Weights of a small GPT-style language model, trained from scratch on English Wikipedia.
Size: 14 layers, width 192, 6 heads of 32, MLP 768 GELU, vocabulary 2048.
Architecture: LayerNorm before each block, untied embeddings, attention and MLP in parallel.
MLP neurons of a small language model. Each row is named by its layer, matrix (up: input weights) and neuron, and shows model dimensions 96-159. Each number is 200 + 20 x the weight over its row's rms, rounded and kept within 0 to 999.
A block is one neuron, or neurons of one layer that tend to fire together. Before each block is what it responds to, as a language model described it from the Wikipedia text at the highest values.

Description: Place/time prepositions. The prepositions in and of that introduce places, dates or institutions, as in University of Michigan, In 1830, based in Alva.
L4.up15,200,150,169,226,142,182,209,222,180,188,193,190,239,182,216,183,198,196,218,211,191,206,201,231,201,213,256,213,181,170,185,220,234,239,202,221,161,171,201,203,211,185,244,192,183,186,199,196,210,215,197,193,163,204,208,181,199,200,175,237,206,179,203,240

Description: Mid-word d/t, event nouns. Single-letter d or t pieces inside words and names (Or-d-ubadi, Fer-d-inand, invi-t-ation), plus World, Division and season in competition or unit names.
L4.up698,186,214,211,174,186,198,185,201,194,195,198,202,221,192,220,202,203,213,190,191,186,197,202,171,218,184,217,176,204,172,193,165,187,215,209,192,231,203,227,219,201,227,226,200,231,155,226,202,170,178,179,220,214,217,187,175,181,173,165,212,158,222,209,190

Description: Plural noun endings. Word-final plural suffixes split from the noun stem, such as -ies, -es, -ers, -s in countries, technologies, teachers; occasionally -les in "less".
L8.up552,193,227,187,217,181,201,212,235,192,192,212,215,223,185,220,208,202,209,195,229,195,147,196,216,211,226,211,213,211,196,204,226,212,180,216,180,240,229,217,207,217,180,186,155,191,181,188,175,208,208,189,193,236,206,170,183,179,198,237,175,205,215,218,160
L8.up647,208,175,206,189,173,179,200,188,219,175,181,193,195,212,229,200,179,249,202,210,189,258,170,200,177,217,198,204,189,162,238,186,212,196,187,195,189,245,196,179,199,208,200,206,230,220,212,221,206,195,184,200,210,212,173,212,204,181,209,238,180,183,176,211
L8.up661,186,208,209,227,224,195,179,173,189,177,165,189,195,181,196,201,178,205,223,197,241,209,188,191,202,218,223,201,184,202,184,185,206,151,198,177,228,190,220,190,236,198,199,252,218,162,205,188,237,204,209,209,240,197,176,193,197,192,179,198,201,221,192,177
L8.up742,174,200,176,201,164,212,192,210,177,235,194,192,184,190,195,205,201,187,178,216,200,194,195,231,214,189,226,200,218,203,201,233,237,217,222,211,206,224,215,209,233,164,239,180,178,209,225,170,191,212,197,174,201,227,153,224,184,190,205,194,218,200,210,176

Description: Mid-word subword fragments. Short word-piece tokens inside a common word split into pieces, after its first fragment, such as Sw-it-zerland, gra-s-s, Ven-e-zuela, li-z-ard.
L6.up5,194,224,204,219,179,179,194,240,193,213,208,221,186,211,213,217,188,175,194,194,148,207,229,180,224,224,224,227,207,160,170,189,212,185,179,211,177,213,204,207,184,208,220,230,205,226,225,198,187,176,216,202,205,167,183,201,213,183,193,178,187,214,213,167
L6.up29,158,190,191,215,192,190,215,192,186,208,205,235,195,184,247,242,213,194,164,206,203,203,168,193,196,194,195,178,199,206,181,232,173,234,250,205,199,210,180,180,173,245,204,210,197,182,193,213,220,205,195,189,186,199,192,190,168,211,174,213,193,230,174,216
L6.up40,186,184,202,212,180,192,162,227,197,183,220,222,215,186,221,189,202,185,190,208,197,229,205,214,218,185,204,187,169,188,190,224,197,197,208,188,211,229,209,196,206,206,194,212,252,203,207,198,189,215,182,182,178,205,186,200,203,225,156,241,162,191,204,206
L6.up43,171,176,205,195,205,193,223,176,187,211,185,214,236,182,196,169,192,219,227,187,197,207,219,246,208,162,179,197,201,179,208,228,200,229,216,202,188,144,213,222,178,222,213,182,175,182,150,198,216,249,207,178,228,199,185,178,177,188,217,203,196,182,210,185
L6.up94,191,218,175,178,192,182,207,167,175,190,189,181,210,216,264,230,212,231,188,195,198,167,207,220,212,227,198,201,215,200,206,208,189,193,205,194,193,159,206,215,160,231,204,218,201,195,179,186,175,213,174,215,209,170,198,180,164,204,209,194,204,196,231,180
L6.up103,197,188,175,208,165,170,207,199,204,210,196,218,188,193,195,211,190,197,208,211,189,205,212,209,213,175,279,196,224,212,213,203,156,185,208,209,200,210,234,188,204,216,195,180,178,188,222,202,205,207,217,187,193,203,229,187,187,219,182,157,174,171,209,195
L6.up112,205,186,165,198,202,209,196,196,208,223,209,207,198,202,236,192,187,207,180,224,194,162,206,223,193,186,228,198,195,217,194,200,243,191,186,205,216,225,205,183,173,200,167,177,176,184,202,167,189,224,159,199,214,208,222,170,169,216,217,201,196,235,187,171
L6.up269,180,196,204,193,184,201,215,202,209,228,200,191,260,200,216,200,237,245,185,212,220,223,215,196,158,167,216,203,194,195,200,202,202,205,200,218,220,186,210,197,193,204,151,195,190,184,220,206,204,216,195,167,197,174,176,186,220,185,200,197,196,215,191,196
L6.up278,178,208,216,165,206,182,238,207,214,173,195,199,171,217,196,187,182,219,204,186,221,186,226,232,170,169,194,195,196,179,183,232,210,184,203,202,215,196,197,209,207,192,217,223,160,199,167,179,177,181,210,223,165,227,182,189,185,224,167,189,227,239,177,202
L6.up285,199,208,196,228,170,164,217,172,236,173,173,190,204,197,211,209,201,237,193,167,177,204,241,207,194,248,173,185,181,214,199,216,195,237,194,193,218,178,195,197,192,210,199,183,219,183,214,223,203,201,223,206,230,206,198,187,220,238,135,184,215,182,207,175
L6.up298,214,195,184,222,211,172,193,170,207,179,215,202,229,226,242,210,236,233,179,229,168,223,173,202,237,190,181,209,222,189,189,157,229,204,205,202,218,186,184,172,175,222,202,195,211,192,215,232,164,225,211,186,195,189,182,224,182,216,219,223,218,202,202,186
L6.up350,175,202,178,212,195,256,194,213,195,204,190,186,203,178,214,225,199,154,186,188,203,196,193,205,186,207,191,221,220,159,195,208,200,225,233,246,199,195,161,205,214,213,233,186,229,202,185,241,164,239,185,168,223,211,191,187,183,202,193,212,215,208,220,170
L6.up364,191,207,138,202,189,177,188,191,225,228,215,239,198,170,215,221,187,215,224,226,199,201,195,224,199,201,182,236,210,178,199,228,219,203,191,211,190,226,167,177,178,220,194,210,158,230,218,179,194,193,220,226,171,171,189,205,228,210,226,227,166,213,196,176
L6.up430,213,185,218,199,223,191,211,199,211,186,183,204,170,230,216,199,191,211,210,210,224,199,189,204,169,166,220,213,222,208,200,207,200,208,223,186,226,211,197,206,219,211,217,220,237,217,207,177,209,216,177,187,210,192,224,209,208,207,222,198,207,176,212,191
L6.up441,206,230,166,176,206,223,186,231,202,220,203,239,192,187,195,212,197,210,182,203,158,220,199,197,169,206,176,221,203,192,230,179,182,198,199,207,200,206,208,160,169,235,181,209,205,200,156,214,171,212,198,203,167,210,199,210,181,187,193,206,196,211,195,191
L6.up691,198,188,201,215,193,184,201,226,206,218,201,234,227,185,216,172,195,256,190,219,177,186,199,216,219,168,201,213,215,207,218,195,211,211,172,160,196,206,174,216,214,204,174,195,178,205,198,191,173,176,175,186,172,239,202,197,245,196,184,181,195,206,183,170

Description: Mid-word consonant fragments. Short inner word pieces, usually a lone t or d, inside oddly split words such as Re-t-urn, Worl-d, Cer-t-ified, especially in headings and tables.
L6.up46,198,187,212,220,182,200,194,204,156,165,201,187,204,209,224,194,172,179,169,222,205,235,167,220,191,193,197,219,157,177,177,192,203,209,183,211,213,204,229,240,215,175,170,229,175,180,212,179,219,194,173,172,189,208,202,200,197,176,199,192,208,199,176,226
L6.up83,221,210,203,193,172,170,194,194,189,197,201,185,206,213,198,222,169,227,205,170,222,175,222,238,194,236,174,210,169,168,206,206,196,200,158,218,153,175,215,219,180,217,186,228,189,197,201,187,210,204,181,192,201,185,179,206,205,206,202,214,173,194,185,180
L6.up93,197,182,168,186,188,197,182,205,214,198,185,201,191,218,206,215,181,205,240,175,213,213,191,212,195,213,166,203,205,202,196,174,182,187,190,236,188,166,225,196,190,197,164,199,208,225,222,149,196,180,171,187,199,222,204,199,208,200,213,232,214,195,196,210
L6.up113,212,188,187,197,179,164,164,167,155,190,191,193,188,206,207,165,196,226,198,207,190,216,202,220,170,216,229,211,165,199,209,208,186,178,212,195,172,184,211,225,218,178,217,230,213,193,186,185,199,179,202,176,240,216,223,158,233,181,195,211,209,223,197,256
L6.up127,168,193,201,227,183,144,170,209,201,226,177,205,182,173,134,213,207,212,214,193,187,193,203,207,215,178,197,202,223,203,188,178,197,186,232,203,190,213,205,237,214,166,192,239,211,192,171,198,219,184,194,169,214,196,224,182,181,220,206,230,201,177,219,213
L6.up181,210,192,181,189,187,170,175,186,213,206,227,153,188,195,221,207,216,208,214,221,179,199,214,221,191,177,201,226,206,179,187,187,186,237,196,196,230,161,189,200,224,182,209,174,217,189,183,213,215,188,216,149,182,228,213,210,238,216,206,186,184,194,215,182
L6.up219,185,179,203,250,192,183,166,153,162,218,250,195,192,187,204,186,170,226,228,173,203,204,201,207,204,208,184,177,207,192,223,228,215,223,177,213,203,203,180,239,179,217,189,196,159,195,225,162,214,185,172,180,231,208,200,192,196,210,212,201,203,221,201,174
L6.up260,207,170,191,218,207,203,164,210,181,203,198,159,203,163,192,201,213,223,174,197,216,188,253,184,175,213,188,197,173,193,212,188,193,188,219,211,210,205,226,153,201,184,244,196,184,165,212,200,225,213,192,193,186,241,162,181,206,168,209,184,209,232,225,203
L6.up367,186,198,201,218,172,191,179,221,202,214,197,209,197,215,220,194,213,185,192,245,199,172,184,223,186,177,184,209,202,222,190,166,228,160,185,174,194,211,184,191,194,206,198,240,199,204,215,161,187,199,205,204,199,221,214,168,222,186,178,218,219,213,186,198
L6.up423,166,181,193,218,190,243,226,224,179,156,170,201,167,235,177,241,186,210,170,248,169,205,176,185,194,214,220,241,189,213,166,199,170,163,187,200,191,166,187,208,153,248,208,188,193,166,205,220,217,213,204,210,209,213,179,207,220,184,181,192,210,238,189,179
L6.up466,205,200,206,176,206,169,181,231,186,184,210,184,211,201,175,231,205,174,213,216,220,207,183,208,214,246,211,208,212,158,165,167,208,173,204,232,214,179,204,179,196,233,167,210,190,207,167,204,236,197,215,190,228,168,190,233,226,187,208,203,218,177,189,205
L6.up563,182,204,166,202,224,177,227,202,199,195,186,188,176,207,197,177,208,223,170,213,212,207,173,216,200,237,154,179,221,192,199,198,190,196,202,230,211,191,218,227,186,190,203,198,223,174,210,212,158,198,173,216,210,213,203,163,193,253,198,185,198,215,187,193
L6.up588,197,191,197,210,218,186,231,208,187,211,202,239,195,203,203,218,189,200,212,191,184,198,238,200,200,177,169,166,189,169,181,201,189,179,206,193,210,216,179,196,189,212,179,177,214,165,157,162,215,200,201,181,188,199,217,221,196,199,217,167,176,195,218,235
L6.up649,221,243,210,174,160,181,219,209,168,155,216,194,198,202,209,202,189,157,195,220,202,205,218,194,248,182,159,176,204,210,203,216,196,179,208,181,224,189,190,204,201,206,212,198,175,208,235,176,195,203,190,214,202,195,189,171,204,183,209,159,205,204,189,190
L6.up668,153,207,203,193,199,191,203,213,185,232,171,242,197,209,161,212,164,176,174,224,207,216,199,203,214,207,208,212,212,226,194,195,213,232,220,187,222,214,206,145,203,200,149,169,212,184,191,204,217,167,190,196,223,188,214,199,194,194,211,223,211,229,167,168
L6.up684,212,183,196,191,193,156,184,216,165,193,184,205,176,221,210,193,198,197,190,184,200,201,195,185,168,216,221,236,201,218,171,211,217,200,185,191,186,196,234,209,196,203,191,188,195,192,187,181,182,232,181,252,245,201,189,190,201,195,193,184,196,210,158,212

Description: Nouns for groups of people. Nouns or noun endings naming groups of people, strongest on "people" after "the" or a verb, also plural -s/-ers as in players, farmers, customers, band.
L4.up73,195,204,234,201,187,179,188,200,192,170,216,209,188,177,198,189,212,187,231,228,196,204,159,178,224,172,181,234,210,211,210,200,208,209,232,175,218,200,233,206,206,189,185,213,180,151,193,204,223,206,211,207,243,205,210,210,199,209,215,199,224,185,220,199

Description: Mid-word split letters. Middle fragments of words split oddly into short tokens, mostly a lone "s", as in spon-s-ored, Cla-s-s, Shake-s-peare, Philad-el-phia.
L4.up474,182,153,207,207,208,212,184,203,176,198,208,198,213,206,217,204,186,199,184,231,233,233,183,178,222,204,234,182,230,171,200,221,201,178,195,184,182,189,182,241,214,199,231,178,212,222,172,157,200,240,230,199,216,198,196,184,177,190,163,229,171,218,214,236

Description: Clause-opening subordinators. Final piece of subordinating words opening a new sentence or clause, mostly split words like While, Although, Before, plus "that" and "so that".
L8.up359,172,221,243,209,221,199,178,184,210,203,205,194,197,160,186,186,207,199,185,230,217,202,229,174,221,233,209,200,220,187,193,195,227,224,203,207,148,219,198,196,226,192,192,173,157,218,198,198,228,210,177,214,207,206,210,202,199,217,202,206,148,180,199,199
L8.up384,204,207,181,236,214,231,211,184,217,169,169,240,183,171,216,206,159,173,201,184,189,248,187,179,231,201,186,212,229,236,187,220,202,223,219,223,186,189,206,224,189,175,176,190,165,195,238,173,193,204,194,222,176,188,183,196,218,183,171,223,196,216,174,183
L8.up507,191,185,199,233,210,227,202,189,188,202,200,210,184,228,211,230,163,195,216,155,221,182,216,159,189,218,196,167,206,207,179,205,181,193,201,200,170,210,204,191,188,185,233,208,185,210,200,201,218,176,203,185,202,192,213,172,225,196,190,188,156,199,179,201
L8.up681,199,182,220,164,226,178,191,149,154,202,239,197,203,228,190,258,200,182,204,182,217,200,193,196,214,206,164,196,218,211,207,235,203,231,211,185,183,218,193,201,206,222,197,215,200,210,193,170,203,206,203,221,195,197,182,193,202,198,160,209,205,168,201,179

Description: Noun-completing suffix pieces. Final suffix pieces that finish a noun split from its stem, mostly plural -s and -y, as in player-s, advisor-y, relation-ship, design-er.
L6.up7,211,200,188,226,213,161,221,185,175,205,165,198,168,177,170,184,235,194,199,177,210,209,207,239,172,213,209,200,183,206,202,180,170,200,203,209,237,168,204,214,192,198,204,193,210,235,199,183,212,231,201,197,194,209,181,178,211,189,205,199,213,233,170,181
L6.up51,195,187,189,216,191,176,201,197,184,217,200,167,203,206,166,183,222,208,181,205,188,186,182,192,201,222,179,200,163,210,184,227,223,209,213,184,182,234,217,198,202,214,201,200,182,227,176,178,201,213,193,219,162,183,163,225,206,209,198,169,222,191,206,188
L6.up179,201,207,184,225,168,195,194,187,204,187,200,208,192,206,241,184,220,181,168,213,203,181,183,200,188,178,243,205,188,190,211,186,193,230,189,169,249,203,250,209,212,175,234,212,194,211,219,198,191,213,197,217,199,170,180,190,184,197,219,210,199,175,213,179
L6.up221,221,207,173,238,204,225,207,158,194,171,211,210,175,182,191,211,216,198,184,210,188,187,191,200,184,184,230,248,218,201,213,213,205,217,190,191,218,178,164,181,199,163,215,196,199,226,185,174,238,197,195,232,188,163,197,185,216,216,212,198,209,202,184,196
L6.up238,217,221,175,205,224,180,243,166,179,185,207,217,185,193,217,161,246,191,221,198,202,223,193,179,192,217,212,180,203,190,181,179,193,183,168,202,201,208,175,200,190,182,200,206,178,157,224,203,179,186,188,203,180,218,205,196,202,185,217,202,223,228,227,186
L6.up262,185,169,221,186,210,192,204,186,150,179,195,193,187,198,193,211,178,204,200,195,186,247,238,172,190,219,198,188,209,227,201,180,184,198,181,213,236,196,224,206,225,197,190,208,200,200,196,197,210,190,205,200,202,221,229,207,213,204,199,165,180,200,198,190
L6.up323,220,180,185,226,182,213,186,178,150,192,206,210,194,180,168,198,205,220,202,221,186,180,204,206,212,185,204,199,184,183,209,223,184,171,181,187,181,233,204,217,234,191,198,218,164,196,208,195,164,239,186,212,205,215,174,200,212,224,208,255,173,182,221,188
L6.up326,206,208,187,162,230,186,155,228,208,199,186,210,210,206,208,196,177,191,165,175,196,191,210,210,199,174,202,210,206,218,212,158,174,208,170,196,199,228,203,203,177,174,234,193,208,204,176,155,191,249,195,163,199,221,220,199,214,217,206,221,219,172,249,180
L6.up411,188,166,206,197,210,211,236,200,225,158,227,215,150,162,183,225,200,180,195,230,201,159,198,219,203,195,231,170,158,225,220,215,197,182,215,190,209,198,207,182,193,205,199,200,178,190,214,198,200,184,183,190,195,194,201,196,230,198,251,180,185,179,191,195
L6.up462,214,214,219,206,208,207,207,186,193,189,202,224,199,176,196,178,222,183,187,264,194,173,242,179,233,201,181,222,189,202,219,224,198,160,223,192,241,212,225,241,186,180,225,195,229,202,202,233,210,220,167,204,192,186,185,170,194,209,207,162,175,230,178,192
L6.up488,256,199,201,192,192,205,189,186,175,186,199,209,190,196,162,182,187,244,211,192,201,235,176,198,166,195,213,240,206,240,213,207,202,186,203,216,225,192,222,174,160,204,221,212,185,192,186,198,173,188,180,223,221,214,208,190,178,187,163,178,167,206,183,181
L6.up514,177,209,173,173,235,148,186,158,200,201,199,194,201,210,211,218,211,204,192,177,231,200,179,188,161,247,177,203,180,211,228,183,196,243,164,213,219,207,205,212,240,207,225,218,187,200,181,199,211,225,210,206,185,200,200,218,196,182,200,200,180,208,211,210
L6.up546,189,198,207,233,201,197,191,200,186,181,220,214,170,177,225,196,217,193,196,226,201,172,192,184,211,183,199,191,176,221,193,183,214,201,198,170,193,200,228,170,212,185,219,227,182,165,211,181,200,199,188,240,189,230,234,232,216,168,179,184,216,215,188,212
L6.up710,179,257,210,190,201,179,148,202,169,211,142,223,209,189,182,223,229,173,226,170,211,228,188,187,215,232,224,207,199,197,192,167,221,183,221,241,209,211,217,184,218,190,205,206,196,183,206,182,208,175,218,226,193,188,188,177,210,209,194,219,209,219,195,176
L6.up748,205,239,189,176,216,192,197,207,224,152,224,233,176,176,201,214,217,199,209,196,225,174,195,181,208,196,200,232,190,183,184,196,193,157,180,188,198,208,191,173,189,207,201,193,184,185,195,198,212,195,197,229,181,183,213,165,192,216,193,202,225,187,218,206
L6.up751,183,173,179,192,222,193,171,197,180,228,201,219,200,176,206,200,189,225,226,216,219,209,183,186,224,231,217,197,193,167,198,190,221,211,215,203,235,190,196,219,203,227,219,180,189,172,230,202,196,203,220,218,184,214,202,184,201,182,217,192,192,201,193,205

Description: Word piece after prefix. Word-internal pieces right after a split-off prefix, mostly un- or dis- (un|used, un|incorporated, dis|used, un|rest), plus sentence-initial "In".
L6.up56,184,202,222,238,157,187,212,209,181,218,194,165,197,203,168,203,166,162,203,198,183,177,210,174,180,192,215,217,185,227,201,234,199,211,226,195,226,164,211,218,195,209,233,227,194,210,196,191,186,192,202,222,202,177,188,157,156,182,185,217,181,191,185,217
L6.up66,174,205,192,202,183,229,229,211,192,194,173,192,219,192,199,209,163,202,238,210,209,183,222,191,193,188,226,152,173,213,204,193,189,164,173,231,179,190,208,197,175,199,221,195,203,185,172,182,217,189,204,205,203,233,172,228,179,169,142,226,219,188,200,207
L6.up91,215,180,196,199,236,217,169,184,200,208,190,192,196,226,217,204,154,190,235,222,173,222,190,160,165,186,199,182,174,197,205,190,212,187,150,216,219,186,205,243,242,219,194,213,199,230,178,231,169,192,184,189,203,197,199,213,176,215,186,185,205,183,215,183
L6.up104,223,188,166,219,181,200,191,216,166,196,205,209,206,226,177,215,207,217,209,180,244,206,196,175,195,183,195,200,213,205,188,173,210,214,205,206,204,159,182,210,199,192,200,207,238,202,188,227,170,230,214,239,181,198,206,214,219,194,177,200,195,207,191,201
L6.up109,193,189,211,201,181,201,156,190,223,195,193,170,234,230,176,189,186,171,224,209,180,187,196,182,187,178,187,218,207,198,214,174,177,208,219,223,240,225,192,178,203,202,208,212,190,212,189,239,247,181,158,197,216,213,199,174,198,213,180,200,218,210,208,224
L6.up208,185,169,222,176,201,193,208,194,214,261,226,187,234,185,200,170,199,188,186,209,215,221,211,162,224,207,191,223,193,203,179,237,195,193,183,200,207,191,210,152,184,193,206,216,188,209,240,189,192,184,203,224,207,205,204,211,197,172,155,195,217,215,186,175
L6.up216,209,171,224,182,208,230,202,201,218,219,183,197,157,207,201,179,227,185,199,190,189,171,205,236,196,215,180,229,177,220,198,207,179,197,222,170,228,193,191,206,222,215,178,178,196,215,195,202,210,170,189,190,174,198,228,195,227,215,156,208,193,181,174,200
L6.up257,190,209,224,205,181,184,180,181,185,199,203,219,220,176,216,159,193,219,193,223,226,191,218,208,200,204,173,215,210,209,216,154,183,219,188,195,196,187,180,188,207,161,223,208,200,197,200,183,239,197,195,175,197,214,190,245,165,208,183,203,215,184,162,204
L6.up341,187,187,196,193,187,206,226,252,188,210,204,192,153,197,230,221,205,202,213,215,194,185,181,197,221,191,254,212,178,222,223,220,200,209,182,231,210,193,185,204,167,195,203,190,205,193,211,211,206,187,206,219,201,224,211,180,159,181,206,211,205,190,191,209
L6.up359,207,208,189,204,222,218,217,182,191,215,202,177,187,219,182,221,168,177,208,204,226,209,201,192,184,193,186,187,201,223,215,193,167,238,196,193,211,196,191,226,193,204,234,203,163,232,238,203,221,189,192,190,196,209,172,193,186,187,154,206,211,176,192,225
L6.up384,171,196,196,187,192,246,159,227,201,207,189,215,176,182,188,186,210,212,190,191,159,169,203,234,210,211,189,219,199,184,212,221,174,206,173,182,206,205,200,175,157,209,197,191,185,224,204,197,230,211,173,204,207,221,177,208,194,203,196,183,164,167,239,231
L6.up477,197,204,201,205,188,201,200,212,208,204,207,219,230,204,232,173,195,194,208,250,214,199,217,196,184,238,218,186,189,218,212,182,201,191,177,165,203,183,171,209,197,204,202,218,191,216,198,192,194,238,207,187,247,179,197,193,174,218,192,210,197,210,178,239
L6.up511,247,199,206,182,220,192,224,204,175,187,201,212,182,195,232,221,186,180,204,189,209,163,238,181,183,187,192,215,215,267,197,214,232,216,223,203,194,252,188,165,206,206,222,180,207,221,185,175,211,197,183,214,193,216,229,186,213,174,190,219,213,192,209,180
L6.up589,230,193,251,208,191,191,189,218,169,237,182,202,211,231,179,210,186,209,161,210,222,160,199,216,213,185,213,206,159,201,197,181,165,219,217,211,230,187,204,176,208,195,227,226,174,176,218,173,246,182,227,202,195,213,200,178,205,163,179,156,190,221,190,171
L6.up611,228,191,190,181,190,194,220,188,194,192,184,168,229,180,210,230,200,224,185,186,213,202,200,183,188,155,188,191,185,206,182,198,231,208,185,175,187,193,166,174,202,233,215,226,186,217,213,206,216,194,202,210,217,194,193,199,230,205,172,239,209,188,227,197
L6.up706,162,191,198,180,234,186,213,237,207,204,185,174,193,206,236,179,191,215,205,230,184,191,193,213,184,218,194,210,189,235,219,162,205,219,209,208,212,184,188,186,234,173,201,185,212,207,206,204,210,219,239,217,224,212,216,218,181,210,216,204,177,171,213,200